Part of a small language model's weights.
Size: 8 layers, 4 heads of 96.
Architecture: RMSNorm before each block, rotary positions, no biases in attention or MLP.
MLP neurons of a small language model. Each row is named by its layer, matrix (gate and up: input weights) and neuron, and shows model dimensions 432-559. Each number is 128 + 24 x the weight over its row's rms, rounded and kept within 0 to 255. Numbers have three digits each. A neuron's up and down rows have the sign that makes its largest values positive.
A block is one neuron, or neurons of one layer that tend to fire together. After each block is what it responds to, as a language model described it from the Wikipedia text at the highest values.

L2.gate120:094134110123132132152098108117151113143131123122145088104123109160122181104137088128106090082147135106109143127128114111117150103098126128102119125141129153149122125044079168132108084114105131162153095118143092128113119146154148171129103110137130117119149117147096116146087102075129100128142104147111162124109095134118115120128123173073095157112098142110073115160145149138130119123097
L2.up120:106114142075168127135092105113124164100116145098158117127131086150104152162147148138150131068084118107116109098120141128131138142096124112106095131088148090109086133119139112139097109117147137110090109156130166119160113116142127127104144082120133143116100120160099066093129120157120114129133118142146152138125104118134122097152098103059131147090129107100109129163140148096100149127136
Responds to: Plural group nouns

L3.gate287:115189144139089116090088082122168130154150132143135083122136137115154138092167098123134152128126115089116123112125093124169140120117159147105107110125156148110146136141132161121109073120154141094136151134154152100123140122165182127083127106106094117143148104135134096107132124148153113128094129105134105190132194120110157103096084114141141115113091143120129121134139140132108151097133
L3.up287:136125142153152178136112125110127102113163118144162168126158133153132141120135126114123146107151170135088149110161120158149110142131126099118127072104059139131148128197130134109116093109174149152133090120095109110112135121062130133119157109128058113142128119164105097165148132133124139133105109143140146127129151166114097087134155118136105138114138173103096159112150132175100083141114
L3.gate534:121141125082123142150114120169109117148114173143142070133108129114093180120093129133106142124144137096129111144117096155183139141141134091120139067137134091130129129092149107147094143118123094165140153064153119132109148117065145117157131146111109105116168106159151126092117099127112117126110144100117172146167114144127118138117156154096135145135097043147143136124095105088131124097130
L3.up534:088109148149100121139100112133144100178153109146143117114088131127120191129102113129074144119114101067135146136110141102128077151121128109148137134151126124084170148089150132137167123139131092154097171100171141115120116131143125140147149138138138153113135119095118113130124133074128132110174098122133155146149164133143146115131135177134090127134113093116109088150091127109166126122140
L3.gate626:123087125126124143131077133142114141122091169136101106121178187129136115144136088117130143154125117120139058117110118093133093111129101109157122101112120132080123104107104163137115130132123109158064110106123178139113157141133143089106147107104117147117104132123150089108113097136153152111123120153137146153176123133119131149083105131152079124076147130127146111155126138093170144114133
L3.up626:112151144124178093128163087115137120124118105134155089142069122159110117141141142142152127071109129119148123143062176146131112117134122153139135134123090101155121130146136115119189096137139093092153148134123128173180130103104115142148145152124125140153158119142121075111172147144100095159136115136092153105117147112142137124171129079187110156149153122096091145120115126121129124162184
L3.gate977:097135122091163116146122101152135119136120171109119165117155135118080165124127139123118114099139131124054124141135159129127163118140163108129151118084145103112146131110148128139140138136160087161157118100155113128107106093086181157104126147138090087117140115141160144117120116106110119098121141133151102161143118125125117111161162143131168128083154131157137157132114182114138134125124
L3.up977:109130117122140147148146140154110125137123154144136155107171157128097192148123155149161138132169133082114068156155112125119139151135084087149151126109135110136131122096137158153160142105154127146143140101116129118150126129099152146137108159134131147140146129115128155137127122109143134135108108119120155113142143115145144113137133173118114181154122121135114117143121153054174081095111
L3.gate1132:114130123109133155059109127142133097157140146084113129125133145125124122092172127124142102142122121123104113095134132135084114087143158125096120151121098116105103106151130116109133136131123085099118135083125162125118120098122138127137098136106154142124094109129146063126133119149107139138121100126148141095101098131108146118109073078139113140084126147163136142143150101109155147100126
L3.up1132:143144136184148101105084188144137094141122115092108124106071151136112124149137166134118120113125104113119136115143113135114132107161084114091116133112124142132107099114119139096093103081112099099157104166124094180101148097110111139130131155128121142130138172145126142136153135112135117119122139081130176089134150128163101141116123071098184142145173137140102125120146133118140128127114
L3.gate2055:116110128105124124164132115151141110180144131122100133110131152139153141131158150101156119112123146137161116123109106129106117107151132151109093110134118151109112122123134118172147116096158101162147149135128124115113114139112123103139140169123126136127155077086129140123154135129139141148133121144164144145125137158124093145108146109131148142131124109087148125109136131121114120114113
L3.up2055:143162096135121135108105114125104134149104132110128099119120140082138135188126104124103145127177116136128115157153137137152093149108109146096150157132117118151121139093100134175135104137140151119089162127135116171111154096065166152139157135103073155136126103205102088170127153082120115129096152119119164087140116108137101102140115109104130142132156096166114124045110156076145118103117
L3.gate2253:127118107131122105154124186116133143130110113138127052127098173090124158159138154149105125081118107131092156092147125090114119108162156144134098117132139109111126113152150119115088142091166114130129132070130141137132151086129148107123136134123169172133116107121113169103120117085134126116126064130140170141129125076157106097150149168145149120081094137147134099133108138145103155183136
L3.up2253:088193140164137127168130131134104140109117139122095155108147128108141174150147128104139118111129141097091104157153150136083125132159095176133157118117108142102136082158121146084125134150099127163100111150147119137112122086135173070135124147128113152168089148178149137116106118153141162132141124132108168135090141168116090087124146148161126173106120157146123150153154087114118122106091
L3.gate2286:099099130138137078109094147123127133131129148138150158156103133103140111103139157089155133154112123089144108115163109114118086125129130135103131132112085121122114102095097121094078106126180079114142106104124079154125143158118136135137205168130097130131080149141141133118094107102150163126128113173091162135117112119118139140211154098144094147109163134086129130141135148088147135149134
L3.up2286:151192116152085135183089167135143141132111167104156133108119103078149122162108136112122136097094142102141094108156105123111135114130131163104141127068158178146109101150151116142113144159098106126112128128148146150148124141144155130170129125151114159088132133149100156102144091096139131091155128111131053112097130126070155093107054136143146140126103099118141098121136140103145142124160
Responds to: Person-noun word endings

L5.gate435:092155080108135100136099150175155152101151110138116162099137141122128133133126110116116126122162127121187118128147136114140113165133161090134118084123126143115095099168115137131138150127115145106153079142164131114119140118139169133174106129121118145137143152108142130100102094145091096124108169150129140124128104122116122116100135109132116126171078118158167127129106096122147162118133
L5.up435:152143077195128159146152076119116109113092123106072129122134141125144109127132148126107120135103096121141128137177138125092142139105096100118150129153129142123153121140117134136105136128143120090144130171168105123129127134137140103131127194167082142146117117114117099136088071088148094152172109082169152114116127187146102131100130188161115117138112085134115123137120142108135166128125
L5.gate842:054134116167140160132128140131115110114114119129084114150175136144118117142143144170149122100153149168137134137156172156133130105164124120138159109140139134156118087114123167123093114121097143122169145099116111175150147105139117093138148126169165159078163151127143136129109125110141150125120125072179147125120117124137107145127145087163110144120124123109158131113152157151127074141112
L5.up842:126131123146101125147086151114089111133120117109112082164154138169176170159157118099139125102144108073160169115159130147114117146127124126120151116151157116109147110125115136102098102115124169145163151137157158132134106111132116124139138115109113133123139120151100144110141121125127118157163101121157071142125145138152156184076145083179112118135134142144133156095087119180158102147122
L5.gate884:125095138143128191104106134135138156141175146119152157122110180143086108121133130118140132106113151129182097133113087108111160143135104131114108078129131168117050111105175092107116105153124145132119115137165155145132138174124138125144153168149139163171147096111128139149096082129114110138086098102126093108129108133118117107124153192108149129157139135132132125109142150142124126111143
L5.up884:146108150109147148108109160162108095140102117123141145113128157171104143135112146132138076092146116152176119144177124105081143133099097122137165113119136121128143105091118125094116142122097133125130183164172134116082148125214119097190152132108162134141137062075153111167130142109132097131128118083162106108144086135103144115090158162112116120182097113137115194118142138143140103129141
L5.gate891:114133145128183152101121111171142158134144124141117106150124144133161104108150141144157127147098130142125136115150129149148163167073134110175170116149145147155113140122112163128098141100135136130131138131118141145116160122140130108128158150126143121126146122125130135139123139148069123104093151097115132153117124143158101133100133124107139159148161123132125128128131120124117141146072
L5.up891:139111150133161136163124127152118155112180169166129070111114142090125105118162140125160139139118122102146155126107101125107117074120108104105134182128182109132101129124154192136174146094112116132147097071126116158138097100124104127116127119123139138139145059161139138147132130133108091134122130092128149142113067095141122142172111114127110111103125138139166127114136157111150147125110
L5.gate1200:102141115142116161133131137085156095103153102101161098151117124131121116102159094114165121160095133132158140113116118094141118158184107103123156156121175138155123154144149138101105117122146119113150121110106126139118116132153144132165157149131108125072141110086139091145123150133102147150158120136127115092141135165116085155129134128142132153099126059141077099141165120154148062157096
L5.up1200:123164102121140179142093141158151132172118132127140136107131120182099079126119154124119101133105115114142094136122155123161143158136126122119118097179115134168134124173144163114124132178086166122159113107114104143102145120089116154116135138108128127136146101086157188181146126135145177143082111169128151121150128138118169148102126136121116183125147132145132086091093117115158148116080
L5.gate1293:127100161160160130086122175120137137102106131109167145126141143129160101126110141148134159137099124132157127163163123139164083134151123148161075136118105121102121127170132121104125138118138099144139164124106155114123115122147160137132119116093104139120155123147179132145109106132136101139112109130133194141154102145161103155159125137103102185107142159134130118096172112120104119135114
L5.up1293:114132132099096127130132112115144105124121141114117137082141114117137118149144131153113156100091083099157130131138101144103129119125078150135106135112139125087167106163123174101114107125102111124095141130116165083129096103113155133136132136095107128130120137094152109122096119110114131146154101124121159143149093173140159120157080106113080183130123118157130149072160165117131142152126
L5.gate1804:106136100132137101139126171152095161128110132167112141136099159155137138186173115108149148172134152141113123116145168128164113151140143158122136102122155107083164149148105119096110101081142102122100084129112120130121108149109106120153145117082143148105138151123136129143133134101136135129153113076129094156099125142150120111084131146127126140149148162143124155160128136126111161142081
L5.up1804:102128155149107128097107131113118176103141169148116175130136108126124152138167091112124111160100120093140123108119150104118118176109159149104110123103077181092180105137145135173119152108103146115119106122082185117105113155127125151134137113114177134103159158120169116147154114094082158140125138109147136124164126149113138140175147105153120103155134134119125132098133141120119163153088
L5.gate2230:113085149116138153137062106137137124109123130150141133152112154130101088145192137156173170154111111075141124114164135109146132137123101142137132120130182128106075115193138130102128174142138109119145132126120144117123109124126161128131150160136126165136142073131151150136128086128111119150116124096137145124098106164136093104146149161105116135144136143164123098102127127137140118163116
L5.up2230:127100113092128102130136118127135131137157150098087058145141109111139120129117145128150165127184111081091142128094135141124111119162139112107130146147104152150108149128072113166170121133112120140084098082130145133147107108109135149103147134149153121127136125195152153127160138120156173137096108131103135097119098150130118132203135143097131087082152121172122104134102086139092129081122
Responds to: Romanized Asian name pieces

L5.gate399:123105082113107109166145099135128136130121142111164134102132133161099110144125113122159143150118106137149146193124078093116128158140108119134091173168160146121102129082120203124124097131132150098126132075140114150173083157121146154187129136134129108116128095146094157145107123133148126103128130096147125165095134099170102118135154087121127150145166132129166076136123129130109141113133
L5.up399:107118162098106150115128132101137112131108129110121137114129126118140105140126122105106118143112133142152130157135091075106106152103119109118104110119147119104099090153096125136120118165124157118155137119088119116133096151122103129171135100131130085121086132095082153125158068134141135130166112121120114122118162083146112144127148095105173144174168109119172101129127133108106111149141
L5.gate540:112126152113123121089093130040161136152135158137126181158144112125091133123105102119153108123158129148178131087133110138108123107154108105107161139117148139125154124108089151152111086140156127104160124124164136135153112166119106114139111129187116141075123165100156159107128152157121088146174113126124165093066118134099112107145107129163144124132147112083104169124163124106126109133145
L5.up540:108119140139128146105148121121116130153151147126153135119104129120097099170105152157125135097130118120105104097108120089183133092100106149115148164144142153125137114124129170132098131097089121161137136176136103124129113148128188125110152093176096147136125128143154118152116188121128091126147099129145114135139113127111083130078134166130141111139181129142119149102126119145104080093163
L5.gate592:145096119107152152140116120139154107107109130151133131143101134100128144109093128093137091179137136123114143153110126095104101104117105130144129101105147136145151117141113172115132090124164115075119118138129148111163127132150108090113079092131107136134161132127104186149148111146143147116171142079185142105104142107142132100130145104121114126133133095149146152151141143108129113142108
L5.up592:128121103129130103120113102131140137109116146146115114123113144131138133127095128107139107118156112137128147145108102122127139134124114103149142140121149129116078111139108171121094105134123116106130138091105099109143142134123134117066087125158123079138108122125116156132133156089113095176153107110146154158132086078112109145114109161147112129144119152100121111091145108165130096165122
L5.gate1498:077092164112126084112154141135129132115114100151139139105113100107162165183115129097099093144178101154137118156124101115093126113139127070114112091135152091097111074132096121115123110128092105121174166135104124108114120144147124135143154121140129099092146131119132122113127152130155134142170132135129143137147150148130119089116142111132123136171123133103133120127129126174056142131115
L5.up1498:082125155160124080119149131139170124124149160095089120158136116103132135134109095152126069123131141111128160151136105141109113157152103092110135135137187119160131111114113127083138091135118081131128133135155072124166082131106124117116088120151110127121124125103115128132131151151120085143164109107140127133142165106123117101151116093158163102139103106117129077111155146169090135131122
L5.gate1730:060086135122127133124083149156132078108129105133137094095133107181193141141041111173177173121148109175102118120128144102148184157099140127117142138108161118099117127120118135116124129141150130128117133120149146133115149111077127134127087140128083091105126121160081127157125113158166156110125117134150143112125147124105130146136174104170156124103157090109064113115155140109140129117118
L5.up1730:094068082141133126094104103104160121096097137128148082068157150176154112144141114144162145126141101166096164096150139136147121103104120129153113108129117122145132105141117143116148105146165104099141153158112076149112109191137081159162127136135115109155115105144146137144109145152127111161160146176145121056161110130167128136113133084130129118103170136127115133168107108141095102156131
L5.gate1748:083132114121159186135086093061180129118077171111115149098149137095132131093123126140174114146144098126119094113099114131115107122147118146118117130123088126119117102121116140137111127118119130101125130101102125151134121131153116066121144106117112167120135107125126140162113167128125163144139096091109119132115124147145133095150113132120129130132105063162156153125123167112114122140136
L5.up1748:109117137102151134136138151139171138156138170119119124120148102118113143128184127171115097127139109123150117066129130147141124207127100133089122137089146107144152117132107106139146126108128124125099133179144174111123128166130111143133130113145081163137104145105097147137113154185113124121141157164148119129115105140151149126162130137155128132147138158158155123150151097098105168106125
L5.gate1929:105133105133107119106144118085195117096113124127153130107143159117083097097099159114091124074079105189128114109150130122093128169095115117130151110100147138144110145114132165136134109143140126097123125144100154142096152145130108115130127158114096109140150124173143153107134158146095058178186110111114168112134131137149157130116151122135175101114130133129121123119124117133135112128110
L5.up1929:168127094144142106134150116101133104094101135075120150120124112132122165144136125112140125136118123115107125127134125081113139093139091091115115137106081163155120102139159140084095133186121143097105103106144081129148133123145154120110109130099116140131108141134121136142124106107118127163148121160147092084143136123134106111123130104135120101132191113145140168122110139112125116136082
L5.gate1946:120132108105141122122150105124117130138118118125153130133109134147132137098132094132126143091168164157117127106146114115136140110097108092171131143111154158169152139128180152116104106164128169125120137118124165174148114133133123086110181172094129122084092122149060112104148113098113133156176087125115149142130159104138136113113175129154138114121176101145118140101105128111106118131155
L5.up1946:088108133095160133150148131082139125157152119129121084095134131084081111086089166125128107122138101137123129166130138188076095103120103122172115150132160103067141130111123160159133121130155111093147124114134149146110138120129111097168148119115149148100154080146049116134128138160132122165153140108148151116090126155120144111107128130143112148110130148140137113125111132108115081091136
Responds to: End of proper names

L2.gate1298:176097060128117129121145113157111148144131146112157162172160154145108093080113071091112159145105127117168106139127115127097129168136162162130154122120120107164117153144144151136102133116138099105117148107111130109150141116139122098127152111145163102138088121084094164134147135095121134111156081140164163107108105136128139153098151179135122152161127118193117125108173100120141132110103
L2.up1298:115142127141115095163137136130144135124139151119138140179100125113137127107156179136117131126139133089106104137096112127101151123145150144145158074150138112170119127135145104136073146071149121127136153093124128125119169142136097118157129102120095107109120096109075156127087155096138186086122119134134122105094137120133121132133098108109120172111110111095115108171134111141141133147106
Responds to: Start of second name part

L2.gate1199:127120116115110140152129151118117138145112164133121136153115136135099118122124138107097130124162101083133107133136152132115139141131086118152141158121147161201087131085109145185116126091131154106108173089131145103116116116109116168139144128082131138144099155093163165103178134148103102152147131131159142117098133119143130115157099094123077157145144121098131131176108127172083139109130
L2.up1199:127118085115138113121137150074153139121131141129164132166113130139141129143142114127146100103163100151106102109123173137120112142137106151155147133120158152151139103128122179149114121142143148119129161101159110108106088141102119181114147152127128128145077131077159143102181179135119109156148127150143147106108127112109150089135111094106123120124141100137162113175102134196083160132140
Responds to: End of name phrase

L3.gate89:144114172127159149095114096133126139142149170124127120134099141084129064102187112094150129120097123110089109110121121114124101132084134118142147151165133143148107157165176150099121140120144146107167121142106143116122095128154140160104126146122106141121140131082131163123131088145084146110153101101141134118132155145155112112144171150115124141118131120155154117142128113130126115142076
L3.up89:145107151112144145096103108147148143091113140155161117153102147069099078116165115087120103135136122092127091103107115115121143115088114144137156113114118129176139132148150150084135161141146157110196162149142129156114147151141128130101127158106127115121126114121149158107128118133087139097159093118135145074101135127152107135113135139143142081148138085150144141128125108139103095168123
L3.gate397:103144155114097157119153137164122165117127145120160095126115135114109105158117145142182103117099139179158137137101104146174186101113163103158147118122139122102112102112153129094130142116107156124118114143147144167157082130129149085089153120132146126128120123132118110124157131163158146140153149111119132113132099089158163153136122134129126134107130125130166153127105134155194120136127
L3.up397:163094156144145109108125099114079112117131118094125163106117137113140121148151128090113152135151136182152101133087160127086116137101123111157091129102129091106141141090185102077135138126116105144139112146160099123118128103137139088148099123192132153123127162149202116139165134116120146130084123139148092108147075156140083160079085154125129145147112121125116102121130143092068128109186
L3.gate480:132109122106104169120133100131122119085079111101149173153105120120114162110163111157150145101076143064148107124136078140140173216086110094142116096122115127152080116189149127107100087129155145157131177112144143124093107150121126104147117136103110166093154126114129118141123071142049123118124106099112093139135143149138151127142144116126132150159155137126116154115180089141111131131105
L3.up480:155092159147132137113129137116134159114119135175120142118131120126098116109144134120124145145127163091154126137175103126103120164116135126131116092110123112127090123147149136115123153140093140145175154164113125120080087119129108140151111109151123171078133097131137134133103086116131135107138132153135142104123138187161121112081152105118154167135145163145133143131170136141091118121108
L3.gate489:059096140119126134127108114123149107134139134187136136140138114117129123121130116100193139118156149150158126146140123139131099138119116096105101072087125107153129130125137161136097114145156140121099095156151113130112114128137062153146098160076134120088125085106075158121091166129148105155147146142106099107151107119131086103116113189127114126080106101127132145125118100136148117128163
L3.up489:142102207143130112173144112120158112111136147108094141120173110106069115113114106138160158114155104160113124144146083144085150166133127174151083135168120129127128123171126181111082098111143128113131125143153111117139127105155151131117114167154106124123121104130124126122117145124136114102086096148188121121134103120162131169144145120117152070139131131156137139117149096103105099146131
L3.gate825:136096109152136150136180153149130158135149114107109107146150107163143089118146147150169119106110165126110138074106112121094141144107165154119118140133120108173111150124141128105119092105180158137097137139126155118114166117144094119111171132122122114106147086173171158112115104184112093143097124054126129114162092110141080147120109098126117130111157142138135099109163105119100113121153
L3.up825:134145177162108120119082116135140126145105132135112109159136138162146076138130118155181095145097112141140139148136155079151060136183125141140136165110116138171133134164139174122118152136152102163144096131080118072128097106143126137113139125146151133087174102126141130114102152119146184114089174160107147137145128159145133129151105136112147087148081099163170131129113125116105105116133
L3.gate964:108118121119121157122199096149153162136109160146151122142068130132110101136139121134144084114112144103148107091117098122139109141098141130153147118099094076112155175124147144122093158115128172114088127162143155127106114124155145123120152109121151164145129097115158122117167063149177153133172115087061064148137150136113143126096145150113096113091103111162109120123150112129115149118106
L3.up964:154115140116150088133141098158158177139096124112125117125129079126127069144175095165142072161120091111103125114109146152123143132145182139153146139129119128147112140153167140122141103123160115099122122152154088137115132105125109117107153122077137126119143136100142154127137160137123182100164120136126127103132191119059129088122167151155125140112117142142090115087190144128119123120125
L3.gate1737:084138114083160122144137131103093177125119119125153101123112121121133107114120125146127103166115102163166135147112130136090142171122174097141128104110122139142123103153172138080131116133118114151125139109112113139094123103048122111121187145100120147120110086163135097136102146165131156128124156136078152161139115163161177137127126118159139094170122105111181115159119093158130101162143
L3.up1737:131125145140094130118162093142148123160168139123152135149119122150120136131162097132130142076094152105122122154096135106146108106102154081126148141141132155140113114143186153112147151137154113165112129159121115116148131166127123131115121113111136122097121119138100085188104151146133133108157111157115153144103125111152145118162124119159151095092106102119128142058111115118129154122152
L3.gate1924:095111124137119125108143104104099095097159116144076151129104114068135119141137180122106141145069143136131122111165107098102148100106108143137147178110146175154070125088153123130108120114104122149132112091124128115109142109155133133128173144093132120125116138151140117160141144091121074116152180152127113125137125121147132117162107123140132134122157193124098146121148143101115103134119
L3.up1924:122138117166125135125091098155103129128123123116135131152136154120149104098108135127117128145114141117117172108154133145180123169161131134121165150097133148126157131137127112106062079116126117123128130120098158151135125129111091070169133115152100156165175177093139130093151151146110156168124150113126133106098152113115132140142141128175115102086105133143146115141133085147137080138155
Responds to: Chinese name syllable endings

L5.gate290:062111123111154146156130078105071086111138084136125154116134151121146080167110150098128123123100099132130134134149098042104120179129140123131156124125082106107106136110130148126094146120157108138112111090082090138172130133142143148137135115151136095115110074194150194119139122107094143118125083101135149149130091101187118147124181130139126137121144148119165096160125133088113148123134
L5.up290:121094106110086109099108147151159153117102172119145110095168171129136151100142122129143133105171107170110136116153165177127147080120150150087122142107080128113098128146117161099196118143135176113092178106127152098131091154128106099150152145104132148130118151146108106113104111120118084141147120139123142111145143159128128116144171111110109153119095059194116056153141131142136108191092
L5.gate336:115125129098109134143130133155136119147135172076114141129132120112146150126091137128154104096104154106116119135149123082141130142107115123150130141087160131134128136100120131164141119070146116119141110100135146128131104093111191135142161119145136119117099116144148106124163121147102169127136154128089175143109109192098140129140155139143159187123180104154122149138110128098132144121133
L5.up336:097126160080108145124160133150151131106143137127141148090144165140143156122114148111096118099153171142093144117178101045114105142120133147133120148102116101089109080141144123167123108152155113131126113152159113147150100090086134175097143156147099130111171143085116152154132113106075088133113124163111116142160136149099113132149152114113145158138098099107120083159124151118142151107150
L5.gate663:129159144109156129137134122101128121123115101123168126140108150106130127089122121102161096088129151113146123121097167089119164143114113176118126116118149143134119086146133142097127107090149092092090113115157124089115092113102167108145101150156151088131117118115141141117140151159109121153115121091097134087114116172128127128140179147112152123166153136139142133116154168136073106166115
L5.up663:082148126122091127126119108143119128165123140133149127124139135142112096119114171124119132152118109134101146104127077112139098107116136167103141080147126165140130122137123120105151139131134131165098136159145107116141090115141112141136089102167141165152172138157121160154115100138129130134161111109129134164134081110114101114140118137097141134130119086134110119139134105163106127156124
L5.gate957:123151145142110093110134169109106123128149133118138115141108099111076133121124130132122154141128134097107127125117201154156085105126099096115102159132165159103091134097128104148122134124135117119100123134133136129125092153148122150106098158138121124132156158110129123176158113092135140112128122118114096153124155149107099188094149168165147111151137180108105119162126127084109160126058
L5.up957:177134159142138160116135116121112098094153125158171108168090104124108099120115123128128171129125128109127108105127129148146123098171162118117108109097120131163145078110144090134152163133140106170124113157097113114169096137110096122124153125123125115115112128126144100148153093132091128027116110115113083124136122152107131147133099120091104132113180145105114148144123137062106130180119
L5.gate1394:121117109089142139157152143185124107112135161108113136146136168106122140122108174123132147132099138141122141117150148160106094154124162092134112114125086079086128139119136120122126172103161071163103111124135131117145178120133154159122114136114144120152125135139151134157132086118111179111124169131132171167167126148125155128154144101070146166129120137183159099128113105124135144128081
L5.up1394:065086109108098147123139137149128113105115117096151133125153170120111109120080145144153134114108156105104069140106132146137119163126150131129125126130132105094127103138136162146088082117129122147140158133139111151140105127086144109120155146116077129120102109140131139131090144135125104125176147118145126085164099154160139120140172090107114152124107043169113102127170131099135151101141
L5.gate1669:134106147165130087149151108142133127153161148101116119131158126130093125157131091128190164110130139132121168121129146116123119087139115113148115154141155100139112122111084147148120135097171122084139117146099104110152086135122147139110121131095177155109130133106151151098118109118168124128161111148131119157095129123105087106138113136149131188134140106098140114087133149123083165149119
L5.up1669:116153140141118154103108121095123121162155071129084157098099144136141126172141166147114174089131129133145123130108123128102108151143139127135102114149092088124106134148143121181156124119170110121110143132149156106106109130142152165069134145121149090168185151177161090140103160176138156088112094105138146102120121085099152112106176119125168156106107142172143170092111124118126152145118
L5.gate1737:126137091109125103146155147124080120138141131148077157122104160136142161131144123134148140153148138116116104141156129122119168128169103123115139140138104163119158100109127168159134129130175102146067081127092125059096137151076127145153109107129137096123124144157107166141100154095098154118149121121127108138110143142117167123169120100181106153121134086136123115146109133100161117112149
L5.up1737:115145141111137104143141120140134094123138140171109111132112123135133144145181090116132170143098119138108114149110102133148123139133126124105131149142167139141158133130126116142156156143165149146095141111146189123077133131104102163134137105077190131093151142140142166090081108089132090113146101155126110142156134111137120122113144121131136132098092091153133124134145124112114121128098
L5.gate2243:122137136144113153151154123145130111130126130120108075151089122104137136159093120072121114127169164153121119120134093124121111160129102078164090167129148131131129117135131138131124162096168106123108159076114114139133147149114093143156096147099152131145138136139141135123131173101138160136133127163141122156136151154143109132143121126122162174136154094163124114187154121105109117114119
L5.up2243:115130140132108125103130142099140147107112130094134161145157153149167058111129144140123110151133151136147155134116090168131154167122107152136121160091117159113140118122113155128111097107125165129137137151111105120119139144178119125123125154139107137143149152167106127166065087161163141117100137089131109191110099134122151115111129169132108132142103097145106135136151122148132104111087
Responds to: Role noun before a name

L3.gate154:130095133124177147064151129189123145114126099134108167155137076160160121127118149126132163081160138131157097137081103081118160133180138187088189110096142149117130128117109164153148111133118130113116126080120108159136084114086166127107112082137123084122114145125110152143069118126118126136135152112165106132127134113154145130125118084152116129142117135109118115147125144110136161082113
L3.up154:147133124151126116144119139151144127088084126135122130126100116134105098149123158132085146137116118153140187140126100116139125107116129136099129070131144117122133134091152084062133102114143172097151151126085125145135149127149145132091120162172128119154169158123147124101101113063139111134114108120155146122136141132132112135105148139146103140107120134195117126095145138144114123164099
L3.gate178:137142142118111132103128148167162131142115177134118112140160115102088088107078134132132127116139141147160104121146144139086169124128126088129105108154109118183136165135166098112110080139155103100143161151122112162104126113108106118114155138115153100109141120120123181127130148131126126153123040151143138150117132123101131104135108136162099092160156090152121081112099166154115156133127
L3.up178:130139136132159122142122112123138141173131086138119153130143158060125112117117140150173097093126139120162095180169092122106168163114142131125186110128110175148160132140102147098139118095107132145138114123185106147140121132106131135135128136103160083129164157145120141134095160104139093148098156161129166166134130105156101134120132147132133082135151125134120112124096154101135139089091
L3.gate469:127126123126121148119122109098178133104116131143129093094124130129125141128148130079125132137152110164099103128141140132129138122107122111116130152113171130108132127131145122147098080177187103159110159088142095147111134124149151184124123100152182087171141138151141110150122107077157054104153075098159142086136120142154086101121156115155118100122166148185101110106142108084105145087145
L3.up469:104136154099086166117142181168136144122095135137128096139084133163117126135124178161130127100156100138161136136129127127111106174173097165165120123147101136163168124121106122124134121071105133102107091135126162088142100136103150103147150126106102133124143107143092139117125094128126195174147153118117112125095150126154139101126107113097114111074085154093137101162121117147137069140074
L3.gate493:067092137115132159132087139107146118146094132157137139138103135151118082065145149101153132145139144137108087137121133154118120142115103130137121116108139114110124121114126164134146101169127145079164163159149147109147123134107131161077103110147108106149174149164125148123124139121158103136137108146141116165157141131119114121125109149100133095129131123121132097129153121141103131113135
L3.up493:140135154133117118082135130140164163067117133139126180086099149134136144147158119157147103142116113137117151114133121146126103143142138093147121161135126082133087146130125134130086147115134151110098134157110131110106086107130127108146123102100138112105139152167134125140088130149120109119139150115061125106106134137149153099136123138149133116137137127113121125084127146148145113094092
L3.gate720:157120104123110136116097148140148135071136168136167092109123161118117127172138110099166084132146123124122100115107121106108109138145096150102131102106113122136143127178133173130078115138125119130125101110126106134105131159155136136121156122179132111127161138116140157144123122138126144156145138117108097133101147106094107114119150133085165111129171141113163102112162115115126114157122
L3.up720:136157118113128143118087105104108129122077089149094144134124116100123161127106139107121166143145116094128073112084138106099116131109122120156130122173171118097104128120089121185138098126076108125102147095122159123112098081104135124125099103109122127151120130151112157147085115159091129123149145135128155109121103117118125136123154107134152108099093137142096127122154133122116139107119
L3.gate1015:157182163151094117152093111101234145139155110196075128118112139139112164130141099091130134110147150149185138114113105097120120124138142153124131165127100144123137120122123156129110106126109132124096129081100165084129134142158147135146151126125112070116115123114155166175110107143156159147149111105167130147104141126132178122112124160151139173193143108119112097121112109171149119107114
L3.up1015:097142161106145081121086144130089136114137099121121127129138090117114159133146113117160122103134093160150062104142118109101115121126108167114137134133120146136141111105069138170129106128151097119132144147152124159136088163137104138120145060182144115153119131147105121129160154104108109154115127105107125114117183103078108093148105136102144108122164109102115118112126129098090116130176
L3.gate1619:097097151091106121067155164077157119099081150139134173119111131133135111165094094095134139094124121145115123132129131111131120128112123113110125136091187108138140108119122113120086089111114093120129152148137123135135077139153141150109134146154127122099141172120142153097134117127133088132139121066126101092168141159154115124148132136169115100155130126152133128084124136135097119134113
L3.up1619:165139098122088128115116121134156131117045133115130121173099124101159088124147097114137161099173106178150120105155113164081171134129124125129111154086129109107123130138082156167082111130127118090144138127170108132160131136145138143125111109148163085161116124106083143112122129076145131160130091128134130124094130126161127138127157133112140101114145093133154101067113075108117120120111
L3.gate1995:119119088088134118139135139126111112156070120134114118141121140110137107133123088123140140158130115144124143147102136076109078157127136113108165101119181116070126134127128126145103140153179083085101172138114097144122081119121132157098127146129112105131161158143142144118141128115128088080119112122106113114145112125099141114125140144102149121115131088151119082135085146061078117124116
L3.up1995:138119119139083125104151138102136095077077129145086140126085134151138133088138130186144162111120133159116144152168114105154125117104132107140137131125126099144112114136140090144137112121101134112124137137129149138138091100085132085106133093169153122131101113099107118149087155096154127097092154105134146118137134116121111118143123140121113086136135110149136153085098138117090115161100
Responds to: Token after personal names